From a checkpoint of a small transformer trained on Wikipedia.
Architecture: biases on query, key and value, untied embeddings.
Training: a variant of Muon for these matrices, 6105 steps.
MLP neurons of a small language model. Each row is named by its layer, matrix (up: input weights) and neuron, and shows model dimensions 32-223. Each number is 128 + 32 x the weight over its row's rms, rounded and kept within 0 to 255. Numbers have three digits each.
After each neuron's rows, "fires on" lists the tokens most often at its 100 highest values on Wikipedia text that the model never trained on.

L9.up12:088093148116093085098108117108146118141141177109118096144133151125141148115156183105108136094132131102155094125102198089149121143190208112101147096121130167072103104121077118137157162180140135149138130131138116138126162147064136128123110174140105102127112088124114118136076169187123220153106174158143102149066172065125173123142131126100129168115130159076149116142092141123126122131143169130090138138068170142120161170114105156056161128128100129195089126146155190154137203158095195139138134058146130090128023120103110095092146112123163194140167082099116073128119113141145110097
fires on: "| ", "m ", "ts ", "as ", "name ", ": "

L4.up382:157125172116175111091169112079127156130189107127177035098166063138096140096133157060178120101153137096128136102191146145085133076069180138131145110158127148108087133083099087097109130116122127098151162146143122082117142076123190108118165080105113109081118143133129095207092084093116100187083103110153128144130141130137127125107121157103142129166119137122175111119134113105181151105073114117110167103038119135098089171104050155141189098163163085128143124152118112171116098093133097154170150080109204114120141089113136124119119102160193116129147138185140139112108067134156084132
fires on: "of ", "left ", "to ", "-", "for ", "Ken"

L7.up1222:132088127110121169157111117123101091115088180136143107143164158103094135167110102095154164090087112161140115116048093222096119096105105099153141185122130112123194187115116132073112100121127091100117117102174120128144171133180123130167089165143149132105173134113083126080158125070056157081130096102150101161168146132111126151187112120098090123128183173148113120143138159176148118093091157106152108136125115120165144156121091183114155100158170128089102134086121125102122168123126130130140151082107055165074108152113131180101125199063091185131096145193204099185095081146125188105
fires on: "each ", "one ", "Party ", "this ", "he "

L3.up1006:213122133102112162070153152138124085109125068134090113147065137018125093139160118140087125124214134125109119151073115109113138141117139110138161125122164134140134093089111117120127136143114119120136158075118121170158117149141176113134154126150173073162160131138109111176153166165206160119074146101142116103139128156129173129084134119106170091166136147157115164074047145134124075072118192127127141112167131186174105125179129068119215189108200122106116145142153163118176186175142053089117120119135104124112133123162119157122133103049212118137140150215139143104148142133104126145
fires on: "; ", "| "

L9.up359:186101127162097063119126094081138145161181182055075106182149088084186166165132159182131132090151150072179134201098093132114177174082142133168113101118099139177186165133159133117135155161167156084157132104126145143118106112146155138164144111137134078130144093105119115102128171134082111164168095108080125095155192116164093158100090095092156126179110114165070071149154173096091153143103065121108193155112149168111090157159113106113160047180129138084119125096098118102160134126129131095158093173096219135145094156107152124131113120156185158086127195056182087099045116131099088117
fires on: ".", "S", "L ", "| "

L5.up105:121098112121165104138126110124169130147114116175098142085195156207118100105166113115130124166142138166098172058171132069125098115156150123180134158174138104159122152115109095096079092104135151144199112122073105118127217113146160103110168137088195181121107130199131146084183136171142090074086075179117124155112177082152082138142118138107167152116142096133105122092101094093151141116098069053118128134118126111133158109100119128171173153133108121175114089140147149085099110162130116158138185130141083171127101092103173115103109124141126128104181129117178106073150118171193126122
fires on: "(", "of ", "\n\n", "Decision ", "Turnout ", "age "

L4.up1232:122170146156161147121154167188153139074150100163130187120177145076161135152104143129123179158155161138076165161161138160167125164104086113141153163138108091121068148125169121100104162100106160039166164128160176140159130151105085089113125177146115079123100118077126217108145122126116048138106057118103169100175123105159103052103115169142102112129176123124139140126122104113165121107103127069126101079114146157101118125122162185195125142177203090149137133165135114172106123106148163129083124143088120137122077135149092071113141112133058098148129138136167120146124131071119097116
fires on: "of ", "-", "j", "only "

L5.up399:160149080132164092101143095099117110132105124079102089126145068091156122097133104102152108131106124106134108154125158145130135145143136163113145197101206136163155155124149136080200172093132102141097085061104102125115143164073129114161138122115101178095146129082057137138118182066106128102084145096155128134148128116198120112126086188161137171165080075113225095087161122104142093145157126189113184128115116053134163113105103121162178066146088142157168103144140129122082112106092168127136168176095109138114083109164035172101160092091135118166093086176170204163115106163108126193
fires on: "of ", ". ", "ph", "-", "ic"

L5.up290:124097062104158172165155120134202142153152109161174078164188169098079167199113114061127161092086131150120119105130122065105180104162125126173151115154115134198099232088103157083088117154129174163119138147126100089073148207158193122171105133165112127123126144104213110135104151080115181115117098153065112138116045137142133144139144104110182066076099122113146155154088106124064169118154114119127133130136071159142132095160132133142125127161102156149100146102145165173178121155154142180138165125120100103134091108178130141100128088104081123138103129160160122170128114196137147107
fires on: ", "

L2.up631:136153155140176173116076177121123167165136144174172170152170142152155142124084119106141096162152136124082115126129108079146107143162127108114125142198106141170082134085214141112116139121098106111123106096049121120120123152141101110082136104157089186147089133111094154108081101113165137132086171134084140109124115083128132143057135111160146145145183143034049119141087094128098141126148153148113111109061092101128123100178141103181164087119111115119132187103142081123159088145144094181125139103171125086141104048123119155143092079129136102123090162126128097137135124116159138114
fires on: " ", ",", ": ", "(", "/ ", "of "

L7.up1268:163131090111157136110189086087064113152117166143155109145157183138145184109145177095119190159157176083091177167130144106149118135085155168131107080110127106115149158161117101114168138060128071118148087124117106126146099088200150107172074118118136111144132113084105171098109172154144136113135158118149128124123137143121078119176124087201132099104108093143152086176108139106106125130166240122057123090129125114112160215111132164150124135139107052162090102141145075059156094084148136128133109143121075153136120218122125147141081129156124131100124113142166130105129095124136211111
fires on: "and ", ".", "— ", "t", "1", "es"

L7.up1088:153089165181146127157115150113125120185229161169136164181163056167110089145123143126114125147064172105071148113105108129062118130160164136140112079081123091141095142195145136103136170169093168059153131136124148153150162159134162120138096083123154084151159096159119096090142095114114142117154115162135087111145172151092149118089098153154122114122098164100120158089147124121095105113162058126140100137130130085179121145141094117139134126158166146107148152165101150119152148223137138178119082089133119114105127139146175191137153150154112107148086144119141125086137124094159158094
fires on: ", ", "% ", "3", "(", "192", "Between "

L7.up726:142130106139151115191156113105090123202151161162119129112148148105074078096140168105162159101065149120135103146133173162153131087184089199115150107134114153133209115082099158187158143083099109147115120099126098131112143067142119123145141138142129113158180046190196115140188130147162110104184122104114176170151218169130106170105132120102132117153099104155137144163098110167110101110105120128103099168092139129167174118159059148149101121127097126110156110124182047137112104122114139157183117050109112127126146109129155127136152111213070122061142087136129118079141108132138101149
fires on: "and ", "or ", "to ", "/", ".", "per "

L9.up317:177105116106149106162085150152070154130126103124068132153164139200080140154126193108168066134093132144093136118108128160142200156106163107118132112172094164156117148133091094148126152098122128117171092107102115160102139099153066123118153081150188110178068197068116137151158150079191151108183132184082118143116178130192117146138102085140132115163042141136174133122149147188145080151123144134158109110105087202152133124176085068114151106135107159132086127136137167110200159134086088075154117123164156077115132143103130144133090112140134184113067081090134109096156112128162066152
fires on: ",", "| ", "of ", ": ", ", "

L2.up1031:129101151164079143059115135176148156108151131108154117081141144110123141119148169141191096128147117130117240113158177144081132122105140158207072177181196131160184117072095104099136115132122089154139137144118132072108109122099099164124203113113174097127178102174124173170184119213163180145154150152119141100143148171070140147134137066115126160113163122203182062122150147156148132101092106111145124124126171150158164106113123140111127056154130186157138179123124065134117089178163151113123168065153146093176148134144161097175149116118183102143109125066103081107149158167146126156
fires on: "ing", "age ", "process ", "able ", "Anat", "ics"

L7.up829:084118164088191098141155085184111070164144131118113071111197189153132175107168154101105207089162088131117138127212108120093112130129116135103110089150161149117078200095072126193108141141170144103146144103162155144069135177112110173149112115029176158130175101155134113159152146133099139160082138080162105113147111114088135157136143158101109080131186134107180099160082122150120099122101142104129115162110121121090134121111155137101079146144096087161103153111139136067150122129175188151090153184090062140111096104121114130134119080129132115136064122131129122095108123133148177072
fires on: "-", "and ", "0 ", "– ", "or ", "- "

L5.up144:138140113112104186076083161152133110097111168130107137129201052171119142030127180168131167158108185126182159063118131133103087136086161158109186151151138127073085128102141127111142144111097116075104121092117117106107119122164086127119113140140122089071135147094154154090140117130170157111115104126083141126110145157167143161123179124099143148188133132182176154101111150173057112144185158141094084138110125134041140120137125131104157064127172125175118141117148109099118141156130163105133125106060117109164197124122162158108067156119146130126096138057116087090143137133140151080
fires on: "\n\n", "ob", "of ", "de ", "| ", "tur"

L5.up1183:135155111177184084130106152120103160149135164090109114105073208055169089116081153128138143124145199062129135195119155209145091100090132120144139076109158142113141104102146154144147196136122158069139122132115175146139188060169122147130176096154118129106158127112094135096168185138144105104077163101130087170135138211170239164117086143161136150134134141161110153138142093127165090135120154157162176113125092110118182139132082127116116093194104150152077147131144149100117105146082091081159101160142124135091116141096155161040159091145146113068131063184185175108140149124149172126
fires on: ".", "/", ",", "–", "1"

L3.up122:137114105152119143136110156118098145129169102124067061135167156159125091172129082137095171112133106145122100098136151191162173096127139184102103130139130048046140133119101144182187191177119111138104085187133088073194089150121153103151170123097076108153112089132140109147120121151086128129138121131126126154120135135076130153144136057127156112123102168115143109085038212122151139128157119073066117165141086133132090100128118086102109151135095145106197115140149099136102120102099165214135146122191110199136144178138125093151111097126153144092139116152146162131106121136202128183
fires on: "==", "president ", "President ", "career"

L7.up344:179124145110196171165169163112136143123114125135113117087110131146127132101088171169110152120182190098088101091103142108182147068133150122148046111138111091099125156094133143161150163141153139168149136154129142095177131124126119105176114090134168140084156113132089126054144110138172130094140137073121134139130151101162034082104092148196171162169164080108135110139171131114112138124126100104128087087114101118156127073071125047091089043055157180213137114148123143117129102140156135120115124068092154140140088147128125101150142146168130096083072119144152117166173102100155140106
fires on: "to ", "would ", "and "

L5.up1227:125090129081121158132133113194133100094129136102112159122173087084110122098107138136197139132119141111184112055136150103153107140085075110120148096151190061106165166149057170114074126150136174133141121140076077076131152195134136128150122052147096132113107178137150091098105148073190104148085104167084118110159148150154167120156139101143090151082094113162132102087147100097155110148128141161124179130165138180139155128162110162132119186074088074159069168148216113137143119137136133166065143114131126136071149173091081120156073109187180123171138123146132143094163119168116129152
fires on: ", ", ". ", "century", "\n\n", "\n"

L4.up989:099129175164159123152100179150121087147218110120161145134187134101110133175108120124105082098136114142132143213076115147168093123170108151196028131097179128143168100119116127092077143170105099162127156129136154086158076123118207118140167114131122201122134111143146124155119165131161082201170088105100147138103125132122125106190163171111109195141106117087099119186098126163122195100162129185098098172119122125155108151122151156121162120082142167143087146131154115130156109124087114125151142094115148140194141124177098110130229155127116155105067079139143137118157071119119192068
fires on: "U", ";", "of ", "O", "AN", "oin"

L5.up16:131155116182129097158157139060135192150196085115128108124146083100091103126152211118134124067082124110174116124159134115109139125133156179193156119135104135120164173095174150107105106196138137104143084121128169103134140156104150152142134101158110135110097165109150113179108114080094167198093148090064142093113070171141099170159120196139146097154118076134106099146142127199109210095154139116140190124127131114142163141156116131135142117177103140159100207087163137107108156165151146114117085134053176158143112093035148153129094154167129211171064150151178128135131154182153166152
fires on: ", ", "the "

L4.up1162:160144131124107066089097121069126109154153108168080108138140112121080134070143120073109125100146095131103117129129212139149132064170095211161151107101166116141139171119112118113126116116139076132077172188135088147145134107119152155162074147128088120147134169140111107131088083134156150134108229146153145158108111134124161117158152074186102128077160097129131118143077090121118104123111160144108169173160103164196141127142058120198102098111055143148096110118162120133135133161091103097130082109197067114144133124199108138128112149138158049074155100090094115130088094123133132138
fires on: "and ", "or ", ", ", "| "

L5.up1115:122150138129152120141176171099194121157125057177105176117120098129137108142110106142155082151123154176130100131144062120139106158132104148167183136180132128080088141085116064111092132134098130059114121119147109142077135081103114134137149132146085145087102143106177111151118138107128083093114129075148147141113140024151075111211121201125079127132153105163151182123107064133150166101161141121133121103093084093142091109121083157126104161150137093097149128163126083132097123143163076166095156045062116108145102121129140096143110163109135176151129172172112141156090092144082129130
fires on: "Advent", "("

L2.up509:112043129135107134172191131176161140153141158093097022115138080110122090096152199122140156066155123168150061130120147106121106088178143163158128138092150107130118148155176104129158192112152104081126132120146087108125138170160114171107133135133146128107101174138143145126122107149172112100203148165194105094141170131163154057164144147120140165171138137113187157116199121147120117082140102126087120178143116138083166168097130130167114111145127066134150135141136131125125137137134159162128195174163051108112133184121112100087135120109167078186152162111118124118138171150163169133
fires on: "However", "League ", "\".", "ant ", "match ", "US "

L9.up131:074160104108138072115109160106093097146173152082133126146121135076151090100108169114118148107071114190060144148129132116101116166147123131142107125090193148164124210097128141196136104127117142111063111138105148122136153114130112126126073151072101102155088127149150171181143064155139197076154124179100096132095147161088163123109094156168163082126150140156163146101150068165156101104066174126148104112132121166174133134094126084161082131159103093113082158099158111064104160186178163128152145125110113092116073187112137122096076137108196105092132046107140101087098080087173121152
fires on: "-", ", ", "and ", "- ", "(", "or "

L2.up146:134115117109141087090068095130081126163115118114106063092103106063134107111108111064137117056119149123106161163125105082119126173139107165071151172166081164134136138101181137128111124121119146147105070119166169112118135110180140182115147094142083163122114162104208214077108104099081177179142168136177144171120087129097120069143118086113141054101112125172099148156184128078137079151157163132106094088063137084144155120133071142147128112152142163143066141135152113092104111118063169140119059157110102066172127180106097121164096151167091099114171136122108138149159078151122170095
fires on: ",", "is", "/", "ak", "Je", "-"

L5.up1167:099147099125136138085107134112120115131145135097067095078174099161065131155123107165166163158143087101118099119115149158156151123142179124096155181174175152069108145144168110147151105152171178145146051147074096081106135058100114118163119108158087147071094129116073163117144074111133146149126193136182117149095133117139128132150139166114141164134117146124128118109201081138110126163157177143161115157128079158047200045136140103117123078175089156141127099136143179127119115066123067099164129094082121160122086171087117104096118159153129161081131145109157078160141037109158164142
fires on: "to ", ": ", "To "

L3.up719:163173107099105111169121088093136163168097144150139115092162130097183115123087169157083124114118144176143167107115109134097138095090122207138162141118128175112092130121132064123116093089117102154096065129118149153139153154098116092125114096128103130145162107161076147168133135084147168078079144124121146119128147047116159078131127163113184094100109109106163150102117086157148095167065194071108111120126131124115103123076174176120196097107135061113092157178174133146076103162121111123102128130195100125163131075081120179208091153152143104141179169139098163170110148086123116083
fires on: "of ", "'", "acres ", "ayl"

L7.up836:126126106163166105112073081103103152210155106154079132120145129145079129141112094150083109061118109107139127135131102116182105090144088092164159187136158149082138111123135137123074083067139149141191103061118149093106157036133096096156136149187107139185108118145147172067152129134097124182156102130177113149176148113092119152190109147106052132087115086104120198150115097160177114156141077155110152133071093134058155102116156145158126137133130153136101103117098113105153122125197188097105118136081146135101157165152099054104114102131133121147144114109098123101089121131175118111
fires on: "-", ". ", ", ", "and ", "–"

L4.up477:143103113148164132114189173143112162135140084125139107118110095110139140071129107119131112087147164133113139173136125157144140119080089174161175102175223173158137152146125134114165068102168162118099125128192100144114095087128133145140136133142122111118101161092097163141098079051119126110086141092109105156143155106106041113125122095130141055075090074120113153167089133159152110219125134075107117089103119098128125182064157164115130075178174076109067122152118206145040081158137086145080143117093182105097154139138088115146130193109124095146106082142141106138089125130151101158
fires on: "of ", "-", "& ", "Good "

L5.up255:135062122140145166133142150142124102141110141201134201189124099141096114115105120124131135121083138123124118123116150133160160123089135089124112121103062185119105168142104135178120130106144180103066105127123128162103125109113131148075145129141071147091070122158098113080122123149137107097115138184142114151145121105162105069079167189112112157130195105094115141096167148115165095124078112165182117109094152214148185081121124086113098176112140153130089078151089132212141106113114088091130163121152084138111144075145162171194142121127167075122125090120140122172161150136052126157
fires on: "and ", "School ", "="

L7.up473:169080129136168152061085144102132115106169133106089111151090121117095139112123128120095130128115137079080099160096139070144146082139168149159145152078127097155147154100148174109170185074118072127221175144089086167150077100138141077098105201102071121128101088128092173096104167160150142105217134157128128136175106101157149138176128118125125116167139170135084142174183157106125102122143135129099129133114119097141188076134104146100100149120069149167148126144095107141160048182156129127135142173196117104143092137104110113135127082121145106124105104112188118101158143128206151132
fires on: ", ", "5", "9", ".", "and ", "6"

L4.up394:138204136122214099182163145136109122083100115166095100170169150134090152055109109115137078107149199140041167155083137121149096129075098096127184136153087105127107146089134123184138106121107122135060106163078178123158143096177064107091125102135141161104115116121108160137112095134197136127128166127118160111167134119088126086135179180126123150090140151112169104156136167089132101120166173167187105123156113186126140112120152105109123184115162118093096088147169075150174078142133128116114195114125139105083075122078118169168134183108228153118095125153188145158162139116110129114
fires on: "of ", "(", "|", "Mar", "and ", "| "

L3.up1247:114181153089125153161189144080113118147126082162099122149150158067181113159087151152167118127150161129099160123142129146172127151093093153124139120208090143141123087124084130114156119105145133130136115140091109127165107183160153113136166097130126113170132120111064139124153131144048083186168159061154153141099149086081129090118148162131152150154121114120147089184078099096116119144184124129138099100156125214140129117120166117116152145109124095137181089178156062059137110151125105154124129140151148193163112093123141161165127122124168177072142140145160137109137136100122164078
fires on: "'", "è", "anti", "5", "enti", "9"

L7.up316:152178131123089201083146148136157111139147127150101132156171108134127148161177081166104127129118099122094111147140107088116166107179106147137112195184048096078171119145119129182204125136130063160095093104108198112168181149129106054188102110120114097138077106120113146118111143140187138117088147148166083108144104094132187069115122093105092163147142097150148087082154159106152046072176155135105177138094174145145161084191134120114143154132152168179140072154131116183117089170097139133068109121124122099153125130148105077112137132103095093168156165194132110133138170131113145140
fires on: "| ", "; ", "for ", ", "

L9.up757:077156096146148081086178142123119141204084102157140130110136186107133100110156147175132131131121106137141087116098163075138035115135123150127100155120170128092174089127085097213166115136073127118116138092153121108142157102126155122091126130129114124124116067165074129086084084095181176126032118135148149126119106088173126133105112177191169147159146144133132135102131137117123185058093167159107135087125159228085131145116149091117124097215163141100092141149131119113110107185109149142181092047118182083156091149153101139112124108107161110137121105133136113151134134055101147130
fires on: "as ", "called ", "received ", ": ", "awarded "

L9.up492:142150136158139131140137122192159174124163088159128152114110168065120149148059173162076045149209145176104111097153096105119044107089168067134099142144115133112124081137172112138111127150087119129173121114122115130071133081158162123179096113066086102108105138152074113198160143171165079141125157115091107159091178079092155084161135152154165146112137103132150074147120052132170035115167111106118091118105101144119124081122133127112163141165121114144183107125120131101077060131097112175104159104137124131131096162121115107124148143101070194156173068181133125113154143121139123154
fires on: "(", ", "

L9.up1037:192122160127161115157140147104036094110103159142185127123084142151080099114145140107047112134106205094145134121102145134070137084119129144122121207100148083177112168105116149134048107076113154100069167150194056115123106117131104108125150124108115085113142062111121129061142190191148141078090098095164123134147116084161108095177134114154164153121123163141106122160058156157146188085090117135129116138182107117090145146135119140138134086080125172122180100102113087124085103140124134119105125071132126145115103190114092122178142124102152102097112145133128134103081143155085123030
fires on: "–", "L", "Route ", "was "

L9.up900:120106114129155152122138152122119141159121149178081130134216164123144148160123144126136100156144120136169117133134153163166123102107136070157147140189071082099092095159163119154138102105115116118078146135135115140054130163107125172125175118081164137107164121186149125161116144160118093055138179122134162135110119089190153098130130132170098135158118176135161052127092091144072177103098150083123128154157145177112109131193092160098136146128170068106138153092154165122080116132145074102138068153142112207141148087183139089089197207159141111059161114022132125122103132108121123122
fires on: "| ", "'", "(", "di"

L9.up742:078155092127149082095191171177073168166098197115146127203130116183132090098159120145102201086090162143118110116115124086123111143135094136158108179134088135132063091116113082149123153138120164063163097086144157116104114153122169114161154116086148103161141144119121152169171156142147185124115147170103104156060149156202143082162138130148119125091171051131138062125103156149113126147079136123125126123135142190163138150164130155066073110086071120155161129090124114136174168145171118084092119131078141106146098174107068109141061118120157138075130150138129109123094097093121185171
fires on: "of ", ", ", ": ", "for ", "K"

L3.up1043:103134129117080134167143151083070086100122115139100127118214115064141071113148124135127158132146183152131107128120133124138101135115090146115188125132209122116097130146164132086109098109085162057058159089113189145169145107124142176133100185137142133092103136121079205057127071068129157091145096167146136135107169000085128098095145166135174121141108082130167129140103118044126166153136146088118127136149156091089168128115100125103148169135088080111132143116171116098132135098118134092202110108148090095084133111098096183113158121167088112127118094119159161120131139091080098132
fires on: "-", "of ", "'", "& ", "li", ". "

L9.up669:134129149147108091082148129099172188188106180082171111171140158134098084106110162129092096148176146116132146118127131133143112136189143159066121138106155114145140077136084110140076133152149133106087094055085137119069116168238130138076075127095099097159139094167107102211165151179177143096126158136110110150097075120139214129150121146085117108107162154147129133110127194118180120148141098151134096088131125138124097140111152115142079144152126128152097181116150166067094192150095104125097104105115111095127136114103191138036133139166130133075159104104107100125116116137110122156
fires on: "(", "as ", "the ", ", ", ": ", "also "

L3.up401:152145124124114150123116062122202162133112102153141070145138141117141115159170091152133158165077083153129154180129157119187106128123170201143113139124139086205203083156138108096108102096101143108092151163102129119117095205134156128100156117100154133088137122146070098091158143127112071163111147150130160121087148142145144137128176187099086087132115094128128083178126132239120135095110093134107167151053195163156148204148151108157124082138067120137070133128144168106082124127144132160130108132143114118101061076146131230173196088087113126125093148169173123120154143100116135104
fires on: "| ", "ESPN", "AT", "CL", "GF "

L9.up990:160163097114146039147167112131117179117071152122098096096163094137119117121098126151127129116106091153177173098111125144054126128069196126170137120137134122137146170094113141141142129110180145165143135111120102100092085099108133131155125113096128113124104164120159133112113147195156172140151120122108130135145184143229071131068121138136105100162126112091101147182075172155118095175162153149105152153106169108097186124164084144070159107174162090120092143185118066153143123113102184163104125112117141131195124163106134124121087122155101147098079132102183084173147119106156057137
fires on: "| ", ": ", "of ", "W "

L4.up156:136060112063154163200125083124145077137169084104120128145157159138158154062127147155140150160142136142120123107148092127152146128130117080141111082100162088088130145088101110097134126128098116116099153077120169178162096127114146126144167166125180077087133159156115061117167161187119097158200130104123101087037129146105146169113136106105114153194161111113148143110077114138175121108136079160140161126126183148113140130100116160108115132105138105092155166144168112079117142200118117118193129120065162100144112096141127154160119121154147087149071135121063108114109175139143165085
fires on: "to ", "-", "announced ", "of ", "ry"

L5.up82:161129148108144156155125092129153136145136123103159174125131109144088091144042079146081063157141146159116159174082089162183133154104095140135115148158131122082161133109144109079081126083212128170142109155109099148115132106132125096114116147128138128153077110119070188106097122070125054171172129181047131091110136107158145160103093119134086064124126129169145175152089092165157134129124090148121103160117187115149095094161109117200123165089078099158153147129125102091060132069173114132180165170118137125159086097144180169042136102133117120093110140115147176143129144134166163130
fires on: "| ", "=", "family ", "GF "

L5.up690:121081171101133090105158111119136158150107176129094088147181130068177111115181114111076108107166207163074143171115125158135110142187176179086134139139166154140102139133157124102163111098172201147113118099104133066149144137111174145165164127146125178126147055182151153149115126161134070101118143111095113131157121163174136093131124141115168084085084162195135081128086131156157096223159190111154154126161091140125161167157127092117116121168129142093099095138118076118111109113119143147133163154164122102133193181095142143125129177105106147123143120152097133058114089136118087058
fires on: "-", "/", ".", "ag", "U"

L9.up139:202097189114116171115138141115122084111136189136106132139146056066157163100111152094076122130095099145166126162127132131102211167166093151156090114135142124159162116167116085178132117095121117111118161127086140133145102146186064231113126088126132138050139177123113135093130128102152144148125136133071169152128176154138123127152115141122111080163138118125136156113172133154151125127119129123046160101117121124145122105096068057152118122103157053113078120145142122129147100141153134144165130170135113104189125097138111086083106116136146061100059188124149072088166126094079107124
fires on: "| ", ".", ","

L7.up167:145094119116179097107117137060122102100099141173132111116094124099133131118089140126176195139119151085161114176137193177135144101093124094170130123223123087146121163078081122098156162055164120102148108108142128228178151106157143105128141095137125132108182165099079104095109117109071103116129135048156141113090123147148124117120176149114141150108114094075143141114110099140152144128075166110131162104131124116121108128075132124130109041161117160119096102108148106077188135157103083125098140150078123130138121117178137156119108162160101146108027114154119170127134088107145125109
fires on: "to ", "'", "ñ", "above ", "1", "ew"

L7.up341:108080111116150143115077135152139161192138134115096134142138158137100127142152118194050072132148160123117141150084100104100139166110141127107140129182184079154150131130130112156119147141092116082120146118132152128060123095167117076116148178139124113116175104080135152115188111072160117117125139124081104165153174162139148066081118160136071138092082140133134157198180118102134116142118103101166085134122144137142169103133154133146166091120139230099172120111092125133129167174140159148142129096061125077131138079146141098115161159137172043125181151120141131149109126161097142067
fires on: ". ", "place", "and ", "and", "ou"

L3.up25:166169178143153196052103117120147108096146144104104090088167100186095165098118085151115129137124099102095149090134134182148111084152152151175111121154114140122139076134118099046182108103130150153169125174117140094100092219155087202154122156118144136139130146098148138045104058132159134137156140118134120107156136134127107108111105106219144104102062114117058138115150105103170091172113101171136118150104114133156117067135113103084137112109144097157189078094114122048134095083143147123176118131147132200173082114118112148110134150179106181075127144053137062171130146124149160109
fires on: "-", "to ", "ak", "tra", "plo", "of "

L5.up1037:071075146151104126146137106106137131203104140169178070159136113136108158145108104112147132133187116160118106137174161158189144106123144120111164055128175069137140096209140134102138157113101127160106079194095085099125126148132137122048097085107122180151123110160127212138138113153123124161171125166150129077143107154133227109074093129134155167101125108090180087161113122122109153078137063139113115132115148121130138069102156086141135064156131195177142143151131124076189188149128126185102105128118110154159163140082116148113134111136167154108146064136118093135160189117094077106
fires on: "'", "and ", "be", "→ ", "ster ", "or "

L3.up1154:124161108142135100158157136127151086110075112087072106149130105110089113171162108126108111062113091115054149138122123165119118127157100137107092068154127098124095140138090107082198197068085117104100146103110098162097120121104117127116109161085118115103155141141075154106070147191086092138167151096093111057120113092104181073135181158065053141102196143136144176140130136150120129146117142142132130123116163148066111173174158053104139123135109176128137162147101078130150078054116149140197101183102132116135145179179164109174129119135144122159130155088139107148078116086144130119
fires on: "- ", ". ", "bes ", "ho"

L2.up487:114118171123121149094109102079120091147108106097154100072125105052124136107155123109143105152146094134190130104124134125144184091101107099131073136135163102171134076091126117191181158090181081154140092133110153126098131112150125158114111130142156118121118106064120094106187123196114125148126107092133126179123177138071119145127135118108140112128123117138093081145172160123182160126088134196048147130174136095144162206096142171141087137096147137028075161153119130123110181193094133116147135085154158155182093071161157173117115110103089112129142143154085115151128128165133100143
fires on: "inter", "moved ", "supply ", "separate ", "road ", "ent "

L5.up70:163138090166161110166092106147150149151177094146143113129164114096136126099141135120130145131016157117085125159083121097119133088114152105147138107161094115104123154109136134131078085120195108176132146140171136168146120152091145141157150105155150118108109150037115087080096163139076114143136130157125176048115105171146103146160156108103110094127103145182074118148139161196035148108129151114134159115092128104128180112176128076152092130114050156106139169108112182175111096213118178208136064111121133123093132130123183168067135091126113135141097119130158153139103136134139176128
fires on: ", ", "\n\n"

L7.up807:120156152144103167165157142084131117099146159098106058139209165163128213057081137106123131086121156154124107172150155179098083111091126132091110127127062109116132133108129143095128075107077091110149090169146148150174206138121152172136132120121116116155129138101127154095154142172144159156107139194112124124120182132101073076110112161125125151138148104101143117061100134137138161099145141127139196137132139107132055083127126086123125116178199168109064145088155139143092143114142126095130098106123123126109087143145185069125147238125135177108148116166123097130190046150064166098
fires on: "/", "\"", "for ", "and ", "'", "Outstanding "

L4.up779:149096056127065105142114102080122176126098135038125129119106099072081179075090078116197144124115091092128111134143109092140110090158119116069146135136077153149085194146122091112090142176121132116091073130136166087064117149083135120131146124105091128125119123138119147100166145139163123098138199195120054104137138151157082167071140153149154119134134185138114120219142124137101118146132095151081118094128130120138190074057152168095190134140137196139186152145125125138133097142077105141073149095068112080146124092104107081128111127091070159124129124106105108127139098134128159190
fires on: "Be", "te", "- ", ": ", "Old "